{
  "vocab_size": 8192,
  "parallel_block": false,
  "init_std_down": 0.0
}
MLP neurons of a small language model. Each row is named by its layer, matrix (gate and up: input weights) and neuron, and shows model dimensions 96-191. Each number is 500 + 50 x the weight over its row's rms, rounded and kept within 0 to 999. Numbers have three digits each. A neuron's up and down rows have the sign that makes its largest values positive.
After each neuron's rows, "fires after" lists the tokens most often just before its 100 highest values on Wikipedia text that the model never trained on.

L11.gate358:480453552472475444609530447504503498508510569605499513526495519384491480461525446460518570490456562455564444492509448500506510467514589489456469466482461505463473516452537512512551422491465469476400397459429536406539416427484453475565467496451536542507428619513447433443560487460527518531
L11.up358:694503508471575462592422523501460456496411557535487488468450525454444466518434534530520552523509536549564482567487494493539517492518544421431513517481442478512468494458469502509476563544434450574409585574533530523499525558570433513470506435452472462527505534509473486474595491582545470427
fires after: "1", "|", " ", "–", "9", "0"

L3.gate199:441487503481515503485486502511469474516566485480514622533492554420410423420505535562543553543524525470524452522437548629432513472566471523555455542518469591503519565474452578484584557497596459437467478494521449506532432517445445456443474554452537496599429439494525551537502521399522550587
L3.up199:578452447461429417585561473498513497574447513514541408476486560486482438519475441495416559564479484491488493467468512551555552447402488405540542489440526476467528520487460536482564554508538592482474552498460524487538514581556522543557502470403348573546496396621525518562526452463430438553
fires after: "S", " con", " Con", " P", " p", " St"

L11.gate186:479488401575552464559507468425525490522477486466446539579538502487451503500478406487578541574536488542473524407488444551551488535544531512471499420494428529447496517449477563459558500576643570506426463501489535442529540481588467524474569569510523555569510470538443473497424564554525397483
L11.up186:555502475583599504481443426494625536497474575456463518524551544460540473538461490382505448388516536443528497505494429588610471478417544508439556520485453462524519498442507594477503444513615497591460463444455493499462509482582433527586514500512497534572422513610517507609492602521498413449
fires after: "0", " ", "9", "|", " Set", "–"

L2.gate273:452507567531511501495449515538471505554533484510496497448520540555447458514459493450509496552435466485500530487420517485561520564593653567434436528513512528652552485450575533545480530471474449489421388558515472488580562491537487442449500448508445552489448506497512486417532491405470495511
L2.up273:420533553492427366627501577483454561574456529445537471530454453532445415497504400446520458665588462536362563459395487484475488508539536496519472491496532522485514523533547543496617497574456519590494438473465466500534569484521546433471444456513487500482533467455520474536496469535553480567
fires after: " the", " her", " a", " ", "M", " his"

L2.gate267:486416506521508546444428464542549517442463438453527460522496424438490537453402549519487563469476493388530406499425499441409573489517521421482454507439517626488463552505481574464595501539466526388396518567475570445461579527475517459452419494479433580516532576478559532534539533539529532506
L2.up267:584522544631478404535494485583591504435511475546451454498472563534501371540460584469411485479474522522500427489494494426471529559568539525472504587555524502384475507439528570519563544530398658493565466567500487448499632465531528474518517383452430481530497478439520488483486470502459483492
fires after: " a", " At", " do", " be", "H", "M"

L2.gate223:599486563493486463545403410439510513513504507507420554451503526488511497443465472427571542569539514523509415491523467483452551480523506515463451478496506360464547524495525542543516431563564574408460498491463493501491475514526508543424567477426407452558508523503428522441509506531544514510
L2.up223:535472504651596471525558407536447489462451528437509514528557457509455589516463536442501581551424484486550587524511451447407507576576549523457479496493417475490534492484466646451524499550486527555482508470564388447491533519526470527382446425577563435452543585470449514572487434533487549559
fires after: "P", " P", " p", " sp", "D", "p"

L8.gate7:440461517523606431516579465458528512540496541550464486567480464541495533490524471491472559548443492472447505530529462535528450456420442476437470445463409503436486538481447527519463344508522581430485391456461448420555510564553398555492501463487515470531520532478516392498492473485525398526
L8.up7:463531388595556489569505488451604441429492472442610485515516540513468585465461456412560514538424555482596606579498483500539501416434598455508565540534505513478498546501495454635407483555485490478548463456500391412564475492447454508457430584465536511455446461502496539477556371479479437515
fires after: " "

L9.gate498:582513541660516465571594536465571524455452450432459496541502466515460480481484424613464562461492481449555562613454534456564585501467507501521467438505597559456581530575469462448547480481377434555430523529508505464550545464488587486499466454461503558494510508445538475591486528424523372548
L9.up498:486553441467505530573548577513456512379578487538501517554519563531523424479432520496425511523461545471427471456457480481561493554507536451439526524486452527450456576546548420535575494478390579535450502469450551488464474468506487527436540441461586589490506482517472664533391495499518503536
fires after: " ", "6", "–", "7", "9", "8"

L2.gate423:532463429525575493631505475548410524499521463490482530550498500458456536507487462499535576552486447487546464480419473533531489426522450503505452587474460514507428512490538352534553480467610463552414417495474500539449513479521439486428562448468439502477486529435434438389507454417478538559
L2.up423:560461566581458578480510502509451544586528574466553453476362409440486572438513562453535476446630474502459532459485515528428590559536542546469413534453445430523511508456488536498512495503520490427402444511458498466457478518548448471566450500548621462582513589526479499446520469478505492580
fires after: " Me", " P", "A", "D", " p", "P"

L6.gate243:379487544469529511529440478481585468456488552436482520478531513511466504500507460560530473554467539449487514541480461566474440488584490570502494505525408502574527619528427489501538540471624493488389509420451491528549443553435492489542538552537485545508453592481465418478523465449641507534
L6.up243:503525591500480540385477501554512504509595485441550537408522433527551524489572571512477510573482511443585508492471500383579549521558481466443438481578516479510491509465460545452544467418526570473475547510511441454531474566542396513472422558538493473408500485534484430583449553477566573515
fires after: " re", " ", " co", "==", "-"

L2.gate491:564498579605522474611538538548448466537520540502462573616534517450463514468492512586454585521485513604526480547461427485546531480566592473439514546558441598564502431484446543480518455441543416432434501635455542384515474452569533458481509534521502526573509498494491494538469452494633440536
L2.up491:480440453464462456515542501540628523505523500478443533524467488517465427503397512470528451400479498450632470594482527521489551415408560599529461514541597481480520503398550466523558489514501486407618505505502523523468514567399490542460509487483406469520450539516416532515495497524433476576
fires after: "s", " re", "S", " Re"

L3.gate215:489449586561510413512501436396519491506499468461510572478567515461495496446521505469497426491445499520539509571407500494579557508518472599496433536406537530466535487514444528407602445506506482482625547573476507579498507502513465473519438540446549510526509544511474491597567545539567496540
L3.up215:582621465537559443448473519492570404474440470493434554527549446512589490525564483507475508587564453477556530477527535454510499486414516549510514436416549490514506410468511488599355531547528569422486436516507561409498511459535488452495438490433431624492587461490388554360495459504522541621
fires after: " con", "s", " de", " Con", " a", " O"

L9.gate227:476439525525458424454492523491549467518438468559536508540504486546496515505456423646453495466436403523475515556466509410460585507478457464538428533403542440519520509465469560450515461452503471503466471494422528493461483471395551572528520408569513498510526466542592598420576556455457528462
L9.up227:479453542494487447566440559564433452540458490575430571504517549402472449550557481490484581537479639472594478444479499508584515453484548595544460458514471551482524434543530465562486429509517474457466515528551477536552566547546459490519452435408497528582484458511528391531582440473412510423
fires after: "4", "1", "2", "5", "9", "3"

L6.gate209:527520540498458468491409473484455542461486479430539514524454425422431454475517517552489581619500497509439528494513440509415502544588460507534466438543427573493497494462425520574540523434511447370484472508533440488478521505469478465553487477458528570586526517510471550427533500536590431540
L6.up209:593573576535463486475430456548497536466537405503518532512440493488424483475491493548472491546546512542484519411519496423423432527596505460549418483600491556494495454489470461623457552492505538421596438519556423527396420520416360445584406469531435490488501480543476438448478479529513437559
fires after: "0", " Set", "-", "try", " ", "cho"

L2.gate105:439513423481490466430548534429494522437438543569496467449482530474527525489468584522482582392441575462466455411429443513435481467510504535523550516544461489502545504523502504513459491552447432502504490420452502517453480462479541490535425455445480506456466530464582516599490569485660430497
L2.up105:592446546483503504411512519460588418444528523478508479430446507522441529561461592409439477550467525394474495450531503523531485548487420446465494515464489412495546461444480569529539503531553496503495615421415478515445517455590484473468373491513493478444541548473480556438450464487504410396
fires after: " ", "lan", "-"

L11.gate235:578376482539551425467529484519503525551497483542459435420511590482542529467559499486514573577471436363459449573550476522515444547521433547577395559471555507499425468476454436464493466471469539534526475498428562531492431490459564525441532468521543512483392580462506597505543475446502522484
L11.up235:516449570436546506500579459567636467454474524530537522478611569553604519470543509588587477475585520500480427508483484495501522469495475451515553515503493511496534504507479528415430526386570480491546500406585474408493507499437552489536478558622444484470463547527413533579434463546565525478
fires after: " |", "1", " ", " Preced", "|", " Succeed"

L8.gate385:489582539524541384453483472470522494473539459454474563532500519573477682453522507491447521502507436501547542434452414482487475501504542467508540418496485481574464603533503485444492520383593493472441506436489495466540437517460531490512516413479513555524457503465483514602503562498500431454
L8.up385:539479506507481456536514440508503582459480460465418569576501537511426527482519543499511510582537578538455459526557568499527522431479485441469494417543539415440493495540556536495377497508604469507484483390455456536487495533583491497421474396509492518524462523482549469433459478469452470553
fires after: " ", "-", " well"

L6.gate213:507555558456517522544475584508436488540456507546458510502488458445472464474502486550460495508449433497539571557436430558443442463536485508531465566490452616527375457594511523498610486400490573474452541501500554518484464520531596479546582532451473576520429550392503565443483548495485458458
L6.up213:480487431437467519527565429501575554421546529582469600499529484581581552541510486414476538427509507495463429511496493518512422494479459494503541556532458524510455500451460560494496499545482520443512486600512477463455586526509512539489590503545471454580500479564584459476485493488557498458
fires after: "|", "s", " played"

L8.gate480:502457511491485464533514478494415468495504443546476508543505392528545503469544516584536513507491489534441472467471469530518480490582405489518538485428521577453484503440478567510444470507556474507420456482429543452507452506446513551466499519465576473554565452479544454530496510497543543408
L8.up480:557464470512461519473590538521550540576511521439462385505447523583442396463424466433489546504503470498491350485426505450485487447522522519448476445501420359533536492526572557588545432492567597510473454426517440479435526471470544482533477513499438495567528522447500517476479548495547449501
fires after: "s", " km", " Sch", " sp", " kn", "er"

L8.gate45:477548452494483433511456593477566502500583493494511497581466448587484524559506532425571444378456478407458483503425437575605509494501503366588447463494426520503513557463474510435478576413547511510441591449489481452430452531484461540454550528449529540468426523500552439558623505531551458457
L8.up45:448563495461499544451579561437426486523575532428513537497501432524555515541545532480553502545532500446485427492449592551501486513444446451544505500568486446435575537600441451466504456576560482524586569468438481529502485485495457474549514527485507412573475422564397559528508476542514463487
fires after: " ", "\n"

L8.gate340:483395456414578429427535457463572477502539536458509452486471514545499554524492487512494505428495464433531460419482457530540642479510470483510451435523451548504517546532484498512515605454567468568499426485440570488597398494579506468507473545475489559554455497455454577505528543457507463525
L8.up340:563530537571540512544475521427514523467499469462533510472490474497526541530497462471499493581432551406438552447564460563505543556483540423495537479361516519428515488487556452471564522479523598497517490419488550516442394518417410476503524476461519491429432550491473546483484425533546521430
fires after: " ", " K", " M"

L9.gate429:415477504478519478555520495471469488456415601538457462458516552432437557477476577452557573488512514406490530467447515546589525484546490437519469498495448509492477528476479433424519555404586491565413475519412490453426436530591539502513520614414503470513472538568399512476482438502373487501
L9.up429:472522474511540439579412454539582515509627422406463493514510521382518463533537484521484564447519457535518508486401472466486468577553562425463493560564568497606529421489509426481593544559410519592549539573493457478500437449504483488491535499487517543473502480531514563521397380491536477538
fires after: " "

L8.gate54:382491507507479490436536500443477439516536529533444510516553442508361528474536433486541520518563462508538481616491393560548445468451452377637503470492404537598485512498454491510498471491541460458398404439445535392488448450510519504523479506522445534479398572411486560508513482503553407510
L8.up54:432446546587460555458395466404485521481487516473571533404515571442508492464595553521491549522426496489531582502591528431569502444529384562500464429464523504519455523593520582459515541491536472593478406492512533459469500473522427466584495468506466482472500410500415495563529503450378464526
fires after: " "

L8.gate217:500391453482477473528545554501569415566475506510513559498585466479500429595442431445463456540503520509529540487504525527466451439565567446499447403504482529456487509499509505535511481553555557539390460502444541412479559440446467476503584562551396560542441577420498440434466529489424519441
L8.up217:536501547548549572425448545488496526536466512503579477397527535570524519519485420510544587524462488511610584491515571493544608542558502539580481567507479488459448525548450468506516463488507514490550449457430419489507376431414513575541561476470501540520497482448613622497458473462545413564
fires after: " ", " was", " an", "-"

L11.gate3:591465461563509482562468549452512489481614509477464461544434485439458495432503467541558533505481538502574466598460540432407462484550536481522381424440377452547460529415517553481518526525564556491461576491420532385475578484585518528478514523401546504489466478461445486449469577453557394479
L11.up3:548417505465635555491519443455505587501415472536541563433419582444503426425490568515516593479515533582487456511521480515398446486588477545399420493479466532494444461441539526611537563501425596499432571479527546482407473512508452477573577487502447558462544471517414477526437566458512406416
fires after: "|", "9", "0", "–", " Set", " "

L4.gate33:519406541502492533460437508461502583470401473520439485565577422498459471468477394464512586465455501508473408439452521521481525510536471569491474452551463556464540474515464560520480502533448482420461456494453469485560485438571516508426523516520556577491431529549548469433406611504594444510
L4.up33:515451456477459473608487512497516495520481528466534559493484428428494466596477476463514515444522427540530478472512557485467487486401469458487493537524535586458474543485501497472486434549517552469437489493517473428459522441430519497433541603597629514407477562435566458473499531482641525582
fires after: "S", "s", "qui", "va", " to", " United"

L8.gate361:472557517498590532556523574430513473506509512576504481492558567487520602517489497472523547479477504512453591439518454494501516560433547537534500471554467404481443558490503576560605422511545580465456609519536493493467487503520505503510504430539504513414513502491475456407540561450547379508
L8.up361:470440589517515453464481421467489450557460471493599554491573522486530459468468477431484489549412551509463526424501492534532462503422587395490543563623542489565506476501413548479596460450495457606475540480497469489570412401377424505454460490474649508455499562535526518563472467469470496473
fires after: " ", "ob"